From a checkpoint of a small transformer trained on Wikipedia: width 384.
MLP neurons of a small language model. Each row is named by its layer, matrix (up: input weights) and neuron, and shows model dimensions 64-319. Each number is 500 + 25 x the weight over its row's rms, rounded and kept within 0 to 999. Numbers have three digits each.
After each neuron's rows, "fires on" lists the tokens most often at its 100 highest values on Wikipedia text that the model never trained on.

L2.up1248:507508548535493510521497518521490480469523490513505500478529493469508533510504493533507560486496493539545492561493502515479497571529460497506503503476509490514547425495521493526539498485483506530502491569497479477491499488491519494550476500491453474562527496482503483509527490516525481511476525458519524489505495517489497499478501487523499488475468507459456500460511506475510493533534480503481547491516517526497496542437483472486485507478472472518485514531518503512521518485515456487514477505509500467487463500529490529539494516527517523494457489508482519531468482498517524495514459508490514456529473495530477490453511524500518435515522512511532519514491488475504503465503543464502524535457526509488480462502482486542489489471497542494513462524526507505515497521477495
fires on: "ose", " use", " used", " so", "ime", "ast"

L2.up696:514502524509465482495512491541510480513490499465502525520542492503511472475496497489523524507504485503464458494512521554502534455511497526473503520527574538476494521505495511455519509470477473484463510500491468543504498516474540488458531537484472441515481482460466505499511522484513511509514528506487489491521500476514486474498493464489487482501452525484477527469539491513466491491499494544459515502576508550507472515508491510520517547490518503502498491528534484475440497535510498450507516494460552516492531487463497517550502523498507516475539519484464480543516493537505508493493502475522504510483446489520465467470512457506516524540492508502526498504497531458490486540495485522486482470505445545489488517423530484519531506475483457511508486539481557473539519493505496
fires on: "enc", "ased", "ts", "rom", "op", " that"

L2.up1397:527488528495534538522523493495488488466479489496488523505501483511482525537514464521495472496509533487513506502507477519528532501509468493431503534513495467525488470499535544488524510484471520464480487498529536504552506487433514520527506478468447517482474496477455551491465482523498523474474577518481515495464508502497507539552460479494514500526532488476534536515494488521465478496524458498510468510546513506500499507496482522493498501506524525515500527504504494523508475524478520520510478441532516491545443494493518497547453490501508481489532534491461530513517497527474557489494487494467473487474486512448523481455475496529456488523502523503526478524475492496476511479499510520539482508483487492444477529490579495484504509525480502474543513489471525517458526474510501
fires on: ":", " acc", " appear", "ist", "ill", " point"

L2.up1331:478445495513451504513487522524499492512513516515500489454542500517479480473503500438511498491530505491490505523500506535534461490561482482503532452580482521503516496495468551495537526501495534511519486489490503507510521521478492496504471513479492480471464498551483509499511520530547499537513488492516493489485497516499498517489534507529523492547525500505520507532496448555531457467520569524502509530485495526553455467517517519460486523496494508477470491433528511512469510480517500490517503496528535488473502480480516523505532496513508525521445496491519498515518471507471507512521498518464489488477534465485503530538528492493498537504478498518510505489516471543525538501539533477488524534482558535483484495496487487501518508489511513490530465475506487462496529503463497
fires on: " rel", " by", " include", " sub", " star", "is"

L2.up496:536485511494531508481453544487491528482494467524518510534491522510502508493490504498500520504492458498476523527491524504457494506491477466484517497543526532528465470507502516467544498496493515551514521456499519488494482537508411524534429515497475487545459499487464499512543492504512477520501495488504491482459511519437464491475538499511475491559530499483516522467534493524478490495522517495458554520503478546495489488512519504515515503519516489519507526496505484485498526489496539448500485535521547524514485489505503491503443509522551469471482503493502492514518482500487522511482491432528534486500499483519483496464508434511535511478478527535510513521470505526476541476498496498468514474519456516525476499487461506492516492470475504518490493508511486510510465539477497
fires on: "ity", "ism", ":", " Sam", "verage"

L2.up740:510463479457555507540534538524493500500506482470501520472434503493514518461527477498440516492508502505461494506505510507511507492532462499520502509513532486470586494513466488446528524509515515522509498533513511511501492542497455456528513537499504453490500509483512519521535490540540476488500494498498517497489534520515485516462506480496498498568523517495585539456528499488502501535537525484452504525519477522521495536478506531499511498509474497489454498462515479526460464508512508501481485497516491578529414497496485493491533493486477490493498537487490504527525514493503498497512477470529518508518516504577515496460529496499510464497492528511498524537470513466540545502503527470492502541494491504508497561476485512492529519496506515493481423495543470474508478501481468
fires on: "app", " be", "ff", "inn", "ourn", " De"

L2.up531:502518480460488527494507487499465529502504489501476508520459488507468503507521484489506548521495500508542511517511487462539499521521484461521523550467487455498480497472520497515526461505511460520487500548542480459494490471517546469506468480475553490525494528543547506531497519492450508514486511533467520507432519539494500491483492459515525510514475525455492529522492494482466479521501458502513535488508511520485517484488479490540487469474531468549488485504486514464512503435476506441482529518501486529455547507525518491511468510500473523521521508491464473531527482534499513465467521475545516501538497486508493486548507536504510513443472502502499498499478499557532538517507496523516473505507472497479466524525512515500495509533526501547517502504486511511465458499505488
fires on: " out", ").", "ory", " album", "ody"

L2.up965:508505516482494516516483488502522522480528504504518458492493540484498501484487521503467473508501499505542510494505482514496455545568511492431499476492529532494502502500481470489518478473489527482474498516516525499515495464538485502503453471497510471509428555449497510488555527517473528497497497513475481512469473510523499517514484491479523451565534503495505514528509485553512510466523541508488474499493513515499498496549445483460511530552508536523486522491543462531495480484508493519479555495532508531447542437527484493516530515549510498537506468474499502515513533524510497535488471508467508489482524487494498536546476462528502523498478565478526484499481501482504522528498486497471515464490522451485504530464549513522475508546450496509497498489482478446473502473495476
fires on: "ade", " until", " so", "are", " beh", " China"

L2.up1097:478531486537521568446554507518534512468478503521482509506459475470454517515515524487484496483478501503479488496494513530496495550508480531470477540488487504469562491478543568492518469498499462479453491452450550483517492488483448445476576476477490508470530469491456507487540438482493496518490523498497457519470482502494504481543479478524496524482457509531485501500540479530489497482493513489461444496500524481500513504462510504495473523482515493514499493487539510503498490501525528454517499490478486491501515471503523500543501501445507468514538492488511475481550487504504522485481569468528470498511497478505519488500515489500487489528476493496486520490489487450503520510557498508526509473490533484533508513516510488477492518481491530524488456503506480500509539472464510
fires on: " It", "ach", "le", " This", "\""

L2.up317:503485503511521551517527494535455511534498491543481484469523492505492445455457520538508511481553464499507497455443563536488571531487450476494512473497474539506496497520490511463491511498524508503521492512460509528508544518479563467487476512550490482540498443499498456521500511510494517452471510511498472516511515491518489507519468451510498505516549539491569523503516561491475481483472516533494552498502495546462528529496469456453462501492536498511528510494505526464509543517503494496489494479493480484475529494521505493489457527502498504524514498496507514529491490504526525460468488471456524501499517512515509521498485493476536501501524518528490518501449503480487461501487483469510483448483521506501468523507452489498509506486470518471445515499430507481479514485485509
fires on: "ut", "ell", " perform", " follow", " do", "oin"

L2.up491:522564558508474486482533477472498500463539498543488472521468484501460461441492502496526504469526459547503490478472487503516505462519506526503493542505492516493530490502513502511506524469440476500494544500492487534463552541500503528491534466465475521514483502485495538494540492468500494516495535522508509497496480477498511510532461504499526494473468554515500573515493515522482516478457511507516568509506494470518490515470513507507481516483490478519486498501534535484494522524527527501532499572506506500513507465535493504494526505513483519486476494514444481503474482485514488499490490540494511509521514550501499487505500506545490524515518497490530520510497524481492499475517492498471490514468460499505494510517536496513519502452479448489490488522446471466481467449506499
fires on: " only", "led", "ers", "ra", "ample"

L2.up237:524505488475516494504501526500456473507481449518485532482479466455470497483452524496464546487463503535495512496472499509520520462475479499504502496518489461516469526498514493512503544495433514495517490532542486506490513498460509511488509464561492530507511494466510512508517489481503502501466476508484473529472484527485505465551499499488516469543525531468526466469529510503495506453511481517468507521506485477513516457505519473474491506484520503482506500464532506503487462497491483494525477488513501509481524459505502525562530474525526511486534536481509484491492512502521479464473486503492523522467527435483535486453523470483503473504472533485549481541494496529509495512507451459496497521471476473483459550519525510539508531444548503518492524495555487456475478512482498
fires on: "ire", "ess", "est", "ens", " King"

L2.up275:497541487487520519515474486513438485484507523530531493461472446503442491512491489512541513515499462506545491472469517535509563473562504479490527536478514484468487497502536514488490484477512491525503464475529497493441481512549513502499455486486578507475544521484512539483483482486441548455540507491489507508520496511489485492510488486504515534501502505498536501480474508481532523490489489472467491468498509519492484537543493511471523517540520516506493535496530460434490515514503498448499496486532530482520519526488458512430536477487494509493540526473516512488467465512526528497523484498489502469518482513505476521488523492471515493512532506582507541502493458503511495515538491462504487501503518486499487506468438473501500502479518490504490510507495499489471566456482488
fires on: " can", " would", " may", " will", " could", "ould"

L2.up1185:501523497481496499526486470544543517505456479519471495482483539504534521518471461495556544521494512477555475523497496470486497565460491484526467525459444460467467526501473454513564488515541468560538507466509512454472448519482538436505501499517529547509504516505525444495498511542544493497508516487494512493477513491514444508453483479487464520502473535500526483504501488446464471539519508493525524488462473510492493496482469503519512510475527519571522498538515516504471521506501493507443518462493446503514474504507516486504568471480490514495483515519518526508507520524476462519513524468510452536502472519491522528463514493464487508503507528497462495543458457517488466501476529506502529507484485478467497468474489515533497507431493511548496517486503481514552495534501488
fires on: " about", " o", "ior", "ight", " over"

L2.up1258:514510516490459493463485504500525489504497467478532500478480483519526531450491500528479512491472494536539464497555493530533500491513487513502480508513468497491471537470511518528472487495517517478480496494459461519488511493469540491463502508494551499499427467515531494515513495475514540488512516528469493537500497544502526489531506489530490456498481474480522488482489516488522505511513467533497525466517481507516516515570510485575518477514477546480564502473522523462476470518512496514469497474499498496490491509500465489476474468495480510505503520504453507482526483502540476500479526479476473446535442496503519576453518467440521468466460506514491512477484485523445495512518501499496473512490502479484506508486508503533493516512499492495493509497491488492499498447512461
fires on: " G", " V", " T", " J", " P", " H"

L2.up329:495529519490500449508510510502471478481462512483514507479517485537535502464500479506466490488526511471543554493504512474536502452419501501531497508426495464471495510521453525525501527513510502575552502489491477464507491524493504535530490503504477512467477501499517497510526524540529480507517458495465514499497484496514484543516493496478459461525519546466536449501528518515547510487518532547489537486520491515508510539553518526510502536502548493511459475502464471522446527487481501525510461472532507504484500528469505490484518504571476486539533502457514520500504492476480530525531469456469529532470473484531479501473488535486491508473498504502482549513490471518480518504468487495505474472519493491452529533474496529541484502526500551478514514513454485498537473516505476
fires on: "if", "ong", " every", " to", " until", " would"

L2.up1196:515517474510495495500529524522491483485459478491540507516499495518486496546479499523532488459467481491512526523457491513515487461468477476494509503544509455466464539477491524492513505476482510506498484500457495479468529486510529481545512521532509477482474502509474507529464499524476492514496473511536518527521487525495495526517489528498511523499521529480493498525534479464523466505483546484516516508526513495508516468488449432469479506517516535505518455507542486481457497530502479523524507464516515541462487482518491505517514466458500495526524479499485524540522512534519513474470492517525498538461511474519515515476517463494566442435490495541496503526489502501474519492518464488521506540485495494444519489465499498493472488501518452487512491504527527483483532481450491
fires on: " on", " from", "ry", "rom", "===", " v"

L2.up1018:525523512531508481490481497482477488494502515530478474494495506536501494529498496513520488482505479486500489477538485517497478526488473502512486537498487506517496513494522507523547473521484446494487519466487521503449490491473453510458501501447479513490503468427458486506507527477488487538491507495501532517433504486468509473528466505492496474495470491523529484557515509522533498472525517499539506476500505514489475465484504513517485469459544511475514521485496536514464471493502490467499490524482465505514542510488516518508455499456520498544558523491517505466539487514532510513497489482459454527475520481509505524522493486515542499522485507497504497492534475468463473540498545514509471467515543525456494492465557510482484480455527514533454495482498469506540515492518550
fires on: "eg", "ay", " south", "re", " north", "ue"

L2.up1521:511501447536497485516481519464470508461493488475462501500494506507491527514472485428450549501451500501536496442486483471491480556433523503457518511517525480474541531515517524484514509504497484506472516469509486521471487510495499518441560491468459483520512495532498486510504513452536496509521519533484511497503498489478513473511472481486519579497483532468580491444493528516485474457501500531519512521485481493513544505525486528493523473486502499537500502494507477477466526504502568513501476462500518539523433485504452492496473518509523504493500485492496493519575528491490529477501520478517508507506501501507499514468523486472558457524518500508492513508503482516522491499507469521524494527465466492497467499515497487476532517507486476491497482521483510470499474497489532
fires on: "enc", " due", " Ph", " al", "stit", "TC"

L2.up166:545478548495519522521494500551450473510485475510485536474479526528470483530473481494467515530526541505525500502495509500536457527512477460547503484500468478470486485531526514532559510427515515538500488492524518518549478495472536422485483503524554492472497504504506539504491468521496482550491487493497498516478513509512480505503487483483496471492518506517497544476523488551470537476508486486526501535459495490502511475469523501495463481525560548493505506455498487486524498463486509463508493466472520468454475458547504488512474461483522508488492506482546491564494516551482513543505519452522481484476483483529522470513500529526514480523503467495509468516479553513533485493488525514513483450535536499481484488477494460446478522526475545477513526498511501461515532492480514
fires on: "On", "act", "alth", "ch", " Pri"

L2.up627:479532503490530531520526496533513486485495522497490471468481494490518521466489504495493472487476507481486477560511525508480486540555491473459533467535528519520470504506515527473501477547477457479474463494508452553503504528502507510521546516504478430481492501480509543480480493494501490531473511484501512551478538453526497477522443526474487439531523518494530511498518527509494446476491492559505505470481516499514472497497486490539484513494519531483489518485553465506519493483506552530497503508544551497506536457496509521536491492480490497479509468494500513509492500480483488515460549490505522468493524516469501525481535506521496495498508503509512483517537524501518513467519489474489513477498454505469477521504465517545482495486500515481500503492556486491492515492471513
fires on: " p", "g", " fl", "oard", "all"

L2.up189:489555504471510509526520498462529518487499494505534525515472493524524508550501542500521480492497500483513479459514492489513515505510495473499575498495487467484523492521548515542485481506477523522525490483519522469446517544550491493453486504502495472501534501514523482537498472521513464528516484482495467510509515558490481474506501525506491511534521508502480558504492510490496516545522544537492530478496512531501537475489431502469487494528467509510524515495519511451505497450494518496477520503469487491492459534474525485536403502483506519508470482514505517538524491521497481509484485494476507495501514423509528470489509514499509478455485517522513501520477486538500533487521500468526460525498458502444487468488501541485476489517491499486507489506507494493466501502501530
fires on: " part", " May", "pec", " Part", "pisode"